python train.py --norm_place="pre" --init="normal" --init_std_up=0.0243 --optimizer="muon_variant" --schedule="wsd" --decay_fraction=0.707
MLP neurons of a small language model. Each row is named by its layer, matrix (up: input weights) and neuron, and shows model dimensions 16-111. Each number is 128 + 24 x the weight over its row's rms, rounded and kept within 0 to 255. Numbers have three digits each.
After each neuron's rows, "fires in" lists the words (lower case) most often at its 100 highest values on Wikipedia text that the model never trained on.

L2.up219:142165171105100123078163111170161153142136143145146169084119119110162145120067141109167123119124113124108167082153119166156138095106123095165126124129162147079126132160125135125122144102131109170172103130115137130156139117112133148155120167116120123142109138113154122101093107142123138095
fires in: "but", "when", "although", "deputy", "while", "buta"

L2.up103:121111117118116146096087097109133137137134126119154152155130103137109127130141088087106104122130155108122163156127113144143194144163146141081160148136112167127109107148153125091131118109109160188136097109124131162112124127085106128080115079097159119117151171121169169129158161145131128106
fires in: "south", "central", "second", "southwest", "west"

L5.up680:100145104137135125065131128185180122142140128116102111120090150132093155095122167104159133143114128134116138166123146133138139098123103114154136147065136123074140163129105141107134151165129084077119169124127149138092141135105146166145163096118107134139150127116099150090160127157134114197
fires in: "as", "for", "revolt", "revolution"

L3.up575:121105092103116168105118091135164123163125094118118136145107144135137132141149115129155119122100166132088080142128163146163125118099132124124136138113094138107132128172091176113109138123150120169119149142168097114117151137144130121080147165130127129109125085113142123104124104130136157186
fires in: "as", "been", "model", "is", "modern", "folk"

L3.up276:125174120108080120108080097149134096136115115121173171145113084091157156133108121110110157119104149120145095100134111112120078149142104158133136117120137156178125185161122111155155150125166087175133119134116134090099135183124144097137131115152118125145132128128127134093144148140142153153
fires in: "railway", "railroad", "award", "awards", "round", "rest"

L3.up752:107104093144091110090119148131142110129123151141127112152122084148130130048183139105108123175142123125139179128144129152125124138134099115126129093171134109129092098156117099143148124128126161125161186115129126052162120126114169141147130112147143108133098100187151142169138155151130140102
fires in: "society", "california", "region", "police", "universal", "accident"

L2.up743:113151119139108099111162117152103109119134164131124149082083140122150130131131122100125133184116133098126113131122074157139128160097117131145115182156138124110143138109095096133135134158103162142132100107142092113139096144125133096164124116148127135141115163123133128111131118130148103115
fires in: "himself", "version", "southern", "leaders", "further", "jersey"

L5.up224:141151099140132153132136144196130145122130142128123113093097110156140136114152135082107168139158123175100122119131128130138115124153129125091114107124165120176101066104131126129171140122120099127100132147127172116184145096107133107147135161125131145149138148135112148114082128125121186115
fires in: "at", "attended", "reached", "affinities"

L3.up394:166153120113112159152116142159130148107138107106119127094132132173182141125144136127163124100127180145124124091103103127153125117115159184133134123158083157130149114151135149099168133105082094109127114107133117205128131170103142117111108130085121105142083156111089142126155113093154141122
fires in: "day", "death", "way", "days", "respectively"

L2.up673:122097153117111090132115107082127094137141133206142129092093155143111104127146119184142142165119115116083147154144138117176134134115134112156140101130147116148116106158161120104149156120140129126134151148118111073112129103174119155154095137110124131160102097171112112164094141152164100132
fires in: "international", "union", "public", "national", "marion", "albion"

L3.up378:130177120126147134086162142118092127143128136180112153111133117132125082139121112115157160123093073121142099132121093073135107110155124121132089118129123124164134125155136157119126127115118097183073167148124144137099132128078145097133144099152077099159107139144094096159112142141135061159
fires in: "round", "ground", "stand", "still", "standing"

L2.up162:142152144134144112117153148139122100148097117142144115125143109177148156123140151144136131139100129137109121108114100168151133091132066110148137126127172130125095106169137132154114179111081128154144104161095132134094133112130107118124121120135156167132160095163081152142093124148126186126
fires in: "years", "time", "yards", "in"

L14.up345:116108139150115168109119092128106101118121135117094120112137082123093142138131113167137127151110151141157119124138104120124150126118115142122105149143113152190147094121185114164122098159132147160133118102179110141092130132154168100149127149123095152119142102153170134154126147115107111114
fires in: "his", "the", "de", "des", "le"

L3.up545:145130150152120113135137130122128116155097105119133123116106159135116151152150160124136109124100110099065127099139123134172110142091117124128111142135118106101106118157163100167091138147104125166188142134118137082120116140136112140127082096100163158162109134114113133129118104121122186141
fires in: "time", "southern", "individual", "further", "middle", "individuals"

L5.up663:113147114145115143127121130147182130146145161144129174182111155114116114137134099092088124140096101178155104133125141149081154118121124112077119104098151152141134159152127108140142154155106094138168124157134105137176133110119168140140134139130125099119116160119109157120127126102094123150
fires in: "model", "billboard", "published", "mathbf", "when", "modern"

L11.up739:170151132113120123132132130148119139119160145105133153118064108137098145092123129149140077111128086137131130141160162166110130142129091140147145116121127120101122126134150120117110127122112163147142151140110116042102136117094123107116110168122110147122178154144129142129065134185129149096
fires in: "an", "it", "albert", "alternative"

L14.up112:148140123124119117150157125149105096158126117087137109113080115123129159161128138119130153120145134133119168128139105069102167090153132115153094123130094143141126168136094067116121134105133144145133144116114160092101165125125167130134130125147135142137125105140111146146085124117127125116
fires in: "she", "he", "it", "maynard"

L2.up359:161118114139071143088111135140131144123086105133095106147132145130125108143116180118083123148174090127103124132126121083133130146166149098139145147126151154168127133114155174107103129118138097133137071124186100115143087133172128116081167123116154157154120100117152136110137121150110112144
fires in: "be", "behind", "ljubljana"

L3.up481:158139142098135162143119119097138056096120120143162112111131133117117131119113106140137144157117131121134145137130131106158180118132140146176133111119140123094160135126154134088150123147147174112155113096160107079149094167137148146154137126139113112128133141089153168173124116122099120129
fires in: "he", "professional", "portrait"

L5.up277:151167131126123129074104135086124115120130129133094114116143148106109144138145089083134096126117123183118153083172118134163129169161135124156156127094112161124143118141096146122110131156137104116143138131137142145134071159111129162182141135142083114112138117106102107092141111151123133136
fires in: "new", "smith", "premier", "smoke", "southeast"

L2.up583:146153130131083108140168107120111115123127151103143146091162122147089136131111128147121161083153118140122091134132150100130178152126150129104113125111129093134094132123140174148157155142169118150086100082129126117139122086097108104119152082159151125135160157124132106065099093100109127147
fires in: "from"